Weights of a small GPT-style language model, trained from scratch on English Wikipedia.
Training: a variant of Adam for these matrices, 980M tokens, 7479 steps.
MLP neurons of a small language model. Each row is named by its layer, matrix (down: output weights) and neuron, and shows model dimensions 170-265. Each number is 128 + 24 x the weight over its row's rms, rounded and kept within 0 to 255. Numbers have three digits each.
A block is one neuron, or neurons of one layer that tend to fire together. After each block is what it responds to, as a language model described it from the Wikipedia text at the highest values.

L9.down345:135114115086134120141145152152124111126146113121134115115171081105155172117112148130137100102166150115149121149126147139139148109194143144112112137146085075162155151163156110113115140144112148114087114107155106078089140096126101115103167114127094158125091137110131159132149159105140131136
L9.down579:098150109181161116174098110128096143123084114136131128147105147174165149144123114120128127108162161129113172162154134117189160154144107108118150143145126104150142097127102089087133095140076122078096126109162148134172115119140149119107094135133163133150118171166125113103113121111085151142
L9.down647:123132107166120128089125119117137118156099148138154107119095127121122134124149136148134138109153134144126081129141127118122143121148147189161145125128134111114105124161121100138146133119140100105099157154155133107133162099152151111122171129151139160122110142130101156127134125128098116120
L9.down1175:107140092140090069099128092107113127081136134132075103141118124095138123080129099168146141086166190144135135119174109159148124131162116143158143102176137124172125151149132152087116160118049092113111136119134112105118123070188140118133135170141141157102161111129133082116108116125090127133
Responds to: Byte pieces inside native-script glosses of names in parentheses (Chinese, Japanese, Gujarati, Arabic), like 鈴木達也 or 無人駕駛; also mid-word pieces of romanized foreign names (Xia, ék, ō) and table pipes.

L2.down138:127166138112131154101131115122168130103127099083146121118095076126148152135157102105109109138124080125105165115143116118154141170121134130098074123112153142172120149173152106145070084107135094179099157120123102138156105140105111108122112115130129076071125129126129139163155155099143099146
L2.down196:130132129093120125148120117126173145133117145066105119110106088129157100124140172088116125128115134169116146143114108155163121132145128095158108144136089168144106156165096138135136130117159078136095129117137092157162108158090082142086137141124164095118103089110158150168105140106134149119
L2.down212:140151154118113110089118168099157155165112129108114102130075086109122151147134123135147112107122082124086149143169141169167115170120132147115144141088100109181079166152117132137136145143118116166112165118154125119182111134103142160155130078111141113149150160131149138163130127120145146163
L2.down250:126119116120106124124158084100120131115098114125103115124133109140082157106125137124134105133118114117143162140114105172175152146152129147145091138157117109134152146110165131136156066131146099093103138132089107167150102103150125134099158139087117062063150119117142126157121143155094089195
L2.down304:127130150092107114123127105117148152151110122071136141111103115107115145107152123113129100123130121121098153139140128149199129158126139084141102140110106131156104128140129120144116113149131062186127146107137109158151096132108111149082090118129128116081125115098148147165166134104127158170
L2.down1447:112095128157100123078135108089172163125126140083143166130140175095152147096144098085111136126127136132105142152094112128150144132109120143135095135124160099128123117178124109143088131154177146169167123150177122155160098112112126117111116173160178164133124134124133150134149158098117067165
L2.down1946:120103137098148110101115140135154129162121111121161117107143118106116127133154153109119114159127120092123114131120105098156146144125120138144121159104110156139106128135128117095143101098099058183122168133165135130138123150092144129103102140119141143089128094133146116116099137113136142230
L2.down2221:141150150107139154130103155121144158124078129063165091129098135122143128124132120109133110104161107147096157142113148127171131140132140114088118145140108092136120125108139109142092119140153111185095200130116115114173117117117131148119114119140117093127128130123126163167105109097106136180
Responds to: Mostly hedging adverbs like typically and normally after a subject or which, plus weaker discourse words such as However, originally, once.

L7.down2448:138138112111204082145135133110135078123151122146086104093122093120091148140097123119120139130127087120116134153160114122158124156111134099166160125068111120116111138144098134125087180114110094123105110136131142117099135127127109146146175146137138140108099107110135125124139125131119101128
L7.down2703:125118130111112126149119145092081123088122123119116138156131094116152105163084133117144127162090153133112097082143134093117124123118136143138149134156132145142141176133186148105099162124151114138112185106085129148129150165144136160148109086114167118125175092104090177167124129129140156140
Responds to: Verbs, participles or adjectives after a subject or copula that require a following preposition, e.g. participated (in), affiliated (to), consisted (of).

L7.down2505:116144131155156130137137169100149113118106118127114152117143107086134143108117082128098111139155098153134115126205134155121148136104117116134096121120137189121134156092125161139112158109102137141135145095121103133118096107134153138151105154106149155135116101181105143110116163097103110133
L7.down3066:146147121126145095161121144153181097096173151114126121151096124101125123160103099145119109118101151136159148157131122105150149160112150122158121123084155151152099141097126115134133146124100145135150122131146068143158146100157116098108116124112135141123156115147123105095125124137097125133
Responds to: Words placing events in time, usually starting a clause or phrase, such as after, later, before, until, since, early, when.

L9.down289:119132152113093148099122135115137116151149160133141144118175143164166137118165101109143122130128145144127167156083162114127164142144189102127138090150111131131117129086099140129183123096126118116111109140127138143125145130154188162121107132141128136138125104154173120125111143125121148170
L9.down416:110121145100093109115119090120173148117103161152148166088123135106118143131106132122144167142123176140149128062151098128150135137133120149133110118102126145155123161136129127099143115165126086116130138130113141147110133151148123098120160146131116130157136117142063140176098114122125116136
L9.down1562:102157126119084137100114114123138150111115100126126129130088169133158114093127144112085104091084161106134097123156075138154112152081124155169142149146104135184166118136076162108137131124125117115100093133095118099112124115128142074088124141106097104130143138129110141101122199119125131146
L9.down2565:152122113131097126129129108123110100097105148113144161115179129106144164120149141141165116116116118137144154104126106094160175112140182112113144149102161109147108119163123117100142134130167080129129130130110127146103112134113144070115144153126164110127133119115136158106094177156121144116
Responds to: Word right before an expected passive past participle: forms of be (be, was, been, being) or adverbs like newly, later, originally, previously.

L7.down404:141124168127180096116107106159106143122127158150125105109144088109133149115157121158112121122144123087127140085094131127122155161128110095092164145139143092128157109107147136130105152083138171158171166146136125132143100168135156122114101101198125099146130144093125138145086120087120157127
L7.down1699:096169107147148152102100117146139135120107143114122129124134111142130121120130141104095116162114147125129103104123091147121143104149169125121134118117145130117112112100115137130094145120118118142148158117142136136122120146150162138146151132147120153108128133131110144104143103104158147147
Responds to: The " / " between DMS and decimal coordinates in Wikipedia geo strings (46°35′46″N 120°31′46″W / 46.59°N), plus weaker hits on sentence-ending periods and assorted word endings.

L9.down750:093105106148165121117123119122142120111099156141159143122139117098135114131146122097139133076158153076167137136126179115120135163135112119125119151122158131161122101113136130131143141122097134150117152110113164072118128113110117154093115119198135174157149172142085086160126106119135096063
L9.down1479:099120141124143140152119100133112132154101121120099117139158110108145109147119108126127132112141144181099112148140138149134096178135125093127104165147090155111084167144108134134114119167125158141127121141136145133117156125100124121109109126086154088164136133113139129121117144109165129118
L9.down2733:128173128116183100098112126088134111174078134103181141128132150116100143117144178090133129143105171088118112135143137172156105161148131087131113137209160092127131134087159148135136106138115117117095153169128155150133172120172176132157136166105116158164097155145132136146119151122077100086
L9.down2894:168144137093135117124117165117136135142132127146112088133134160081106127096161162076138128110122185115114107136152091161115082101187152106123101174122116129113129129129121116159172110142152145097087145153123129116155130099176120148125125144141097169150062126146160171073138131128136129121
Responds to: Determiners and quantifiers opening a singular noun phrase, mostly after a preposition, e.g. one (in one of, for one game), a, each, per, another, any.

L2.down1086:109098154100122120126115162122103117087135127120153163124090112140163124137165166140136133138132110105148122114113109123148103135117151128180145134137124141111113112115109108118151138104154150123143105113139143114088135149135178106119168173144137083132135139136102096125141098130126144112
L2.down1410:101150109130132116146117110105126141098169120164159151088107116140094102108098097146107105113138115126151120115072121134113148120126124123119164133120153115121155139153153100155176136172132168107122115105139178135117117103106108096107149161141145108151144135145125091088136105134109107105
L2.down1682:131099118078125148135151099101122138115156150103139140145119145117132097124160142129136121182108160156154087119110115131127119165100149170141125110140133125148109099145120107141139114155162120094106120113141153104085141120124136121099120151167140086139106163147076112088140133130106111063
L2.down1856:121106142114103144137155152150111129107167131119159144132151098120123096081142089128118158104134122114142134113111105102100161151110161142167175139129114106145104111146079090113127147151145135106104105134125141176100145104098091099109131066151152156130130155168084132129110122147191140098
L2.down1914:118139154125140098141154118105098132159105158165124135153136147176117108082137122148128127139115159128122115140154098129153164125100157144136135146108125121131142148109126101111145192134150144089113144117081132140095129113135141120141143083141161146140128142142100105084119131101091123101
L2.down2401:148121161088111074129109126139109177118128129104131118140164139115130148173130100116111163137130143164114101133156107164128104147103112160103101136137130150142123117099133171116097151130136111135098115118083131159109145159138160150093136108156138105153119101135108119134145133126115133114
L2.down2521:167155138098117169112179102122150132111159166125108133105111147097110140135143108144171089149121151144152101110119136133130094127110137133128125128106116124162107102165118108138085095133139089119102112100132166111068141106117110095070067126135128148070114174128069144121084152131148102115
L2.down2786:138158109137145107120104122116100144096131126111138084149111154140107112144147121173145139108134139154096123097126139170160162101132154120116117105148141098145123127101137080155094153165151142109102165117133161162180126104153160116149136154178105094152149120142096099127114158134085100122
Responds to: Mostly the word yet, as in "not yet confirmed", "best episode yet", "And yet"; weaker, scattered hits on table cells, name fragments and because.

L7.down1223:090134151113133143134110163131144116133132105115107115129138089114117157101136150080109116110153141133109112147142124117131146082123148159140131105138127079099126093128125098118154125105088110139146121100121136149161107100118118109125115117140125173155106125115134126116138148083141159135
L7.down1571:151107133127144131129123089152120122131156141127155112130069149159148083137093157127099091119132072129171136122111098105156139135139109130127121091121129181164108118120106145111133143100157117181163074157133156145180117123117114168090140147159106115157103124092101175149058105133145164154
Responds to: The slash between degree-minute-second and decimal coordinates in place listings (46°35′46″N 120°31′46″W / 46.59°N), plus weak scattered hits on section headings and years like 201.

L2.down379:153085131116076129146122070124134092140086159157111118132111112141095130129114168123102088170130112112126148154122111130123114116128162120124086115167141166177138100151187133131121086134111108143115154098118096172123070137129087154116071147142119104092100138140097189147141152126127112125
L2.down616:127104139172146114099116138136192130152163167113136135122061117128170135093128095126139147139149149173135120185088149113103135114126137097139125106141158119078152113164148154155118104138141142125116117158159102161124117150113130127119144119168122090091130113117097169113136121115115099150
L2.down826:108141136138128137109124130126206149124120129084140126102099106154168128094151098117112142139138135165115147134111138138138135175098116130106135118113155145123127104140115145144106102124166118158122137154126089174142109080099108135110168098141179146128126105170102115166122185124169108103
L2.down877:106165141153146122130169098136160111136113143134140144121146095119108133142145160150113121147113086129153110134120145136123157156128122119143104130084155110163129135114105123146159083138120119135138140087116114176137093099149122145099098125123114156117138096133092149109153135146103106101
L2.down1057:112122120105156137089159160087158142156145117148133107111102118158163128122155145118142141179114127130161130115128109165119147153125135116130133144118145143150108124164129135132107042120129121101102155152137133118097123089135120143145164107126139114100121106134072116085104135155149071124
L2.down1326:134138159141128152123084165159145163111163134123152121143079099109145139100156127117124132112147108119132141135111119159130148125106119107139127111117161126146168118137145118150143097135145122140107141123143115158150120092122133136153145102158149119122117074141104119121124136160105120088
L2.down2097:160133107158127128164144094115139144132140144124122148146114146157146104141148100147117119131128116109137143097101143139113169149092132084110117098156167106161116143149109123164139098171126105133120134116136119196102092121072125143095160076138151122085124102150106202129109133158125109127
L2.down2131:114096149137134123127127114137161146095110143047137147140112122112162107086159139125138139128140134151123167101130131127121131137115160122141118138140122112155142111112125149127091103129154113147130128140152104178116102154149104129100145144125102157100095079123107135104121155114110116100
Responds to: Mostly time adverbs like yet, once, before and thereafter in narrative prose; also scattered table cells and name pieces.

L9.down871:184110157117164173152126104203132111120142137105124133147136102115113125138127151156141122125136102128159160113139124117132110096117147120131115144150084125119165162111145138166143074139096108139137162108101145100161134119120121116095138118138123101111148142132122138117115130141110119134
L9.down887:129078113113081138069155139093058125120137128104146094120137165122167108142124158145130106136146170121130149099105113152166078122167177117093117120128154134135095116145154143130111148136129097098119105154117120116168135123072163107152133131142082149096112099125141125168102131123127118128
L9.down1107:156126156163139117075129149153134094146091159138105131162135118143154120084135117132134097129131083108115155133145109126174142144131122125123115094128134140098135119122126125103163115159132128132088154080131094118150131103122148085086153128140096135112079153134122111165146130132153165112
L9.down3068:149141120189160134105123108124136116074069130124146114087104106111140138072115125150164144083117177132127123108117107114145118102126129160140113146125112150158125127165133105146184129133089080116099146098108100131123140127129149110126176138134138153115149121156129161134106141116090112144
Responds to: Invisible BOM characters and symbols such as °, ′ and °N inside geographic coordinates in infobox and table rows, mostly after ″W/″E before the decimal "/".

L2.down448:085085106096131113124135106147073107135112085169130145114151123164091144139088149140104101125128100100133167125119115134112168110110136157124141153108146150084139131122173135103207140118101154106124132139137143119154119101169106080102148134107125133138134090127105077157133156145113159147
L2.down604:142161149157132170124146097146124094100067117179120128159166117125146129104127100141114128179115130102138137113150133127112119124119153136091096124162190127148165100113142092152122161104086111135130143145131131112125105127111143111161097160150134113118098122119107145154171167137117125138
L2.down2092:110145107151142132113128146125131130074129112144149161185143143173139129146119137144147136112144120144180148133129116135118118090145134117109122150127134126092163102142159163113128122178079193135164082108099147140190114128163111087103144176119158130129120175132111142157137112135105100136
L2.down2209:141166151171141160130159086136149087126119123143102108139142118103119125117122094160170121130101111081149155143109121156129115135130106131149125099102192123121137130161160121132177167093087120153145101118124135134151115138119130121120092125161181198171146111103148119117129176157096161146
L2.down2333:091142099117127139157122096145089098112117093164142150098162115158098125135117100164119091156112115135146114087147124100120122122142121161134121148142142136143132137112165124150130108122085126117139120090101125176083118115114142160101105139126108179128155104110122110142121152140116150151
L2.down2400:110111115099109082117102153104122123154153122163160154117127084100088109121100112145179116136164121119145112108095122145137119113145116098141173128114124121116126139127168159122172106137114124091147088143131165106141125131123145112116145113113127092133163143108123109105146152146113145131
L2.down2896:099200134144160138145138129125108136122097121167145148151133128135128158118092108183139107152099159095121159117160141112091136067124128176105152105132147144102155125115183115123153119135065123110128108086122132138103144141095107097133115128139168152131139129078120133114095165129119121171
L2.down3041:132165103150102175104112173123082133140114117145124168181109131097182116110140097139113138124114180088172102156124162142063140072129160101089145083096157111101158102122165145113108171159119132139105134129127114110115122153120131080113119124156104142120120144133132141100088132098138128124
Responds to: Mid-phrase words or word pieces inside proper names and noun phrases, such as 木 in 鈴木, Street in Walnut Street, this, series; no clear common theme.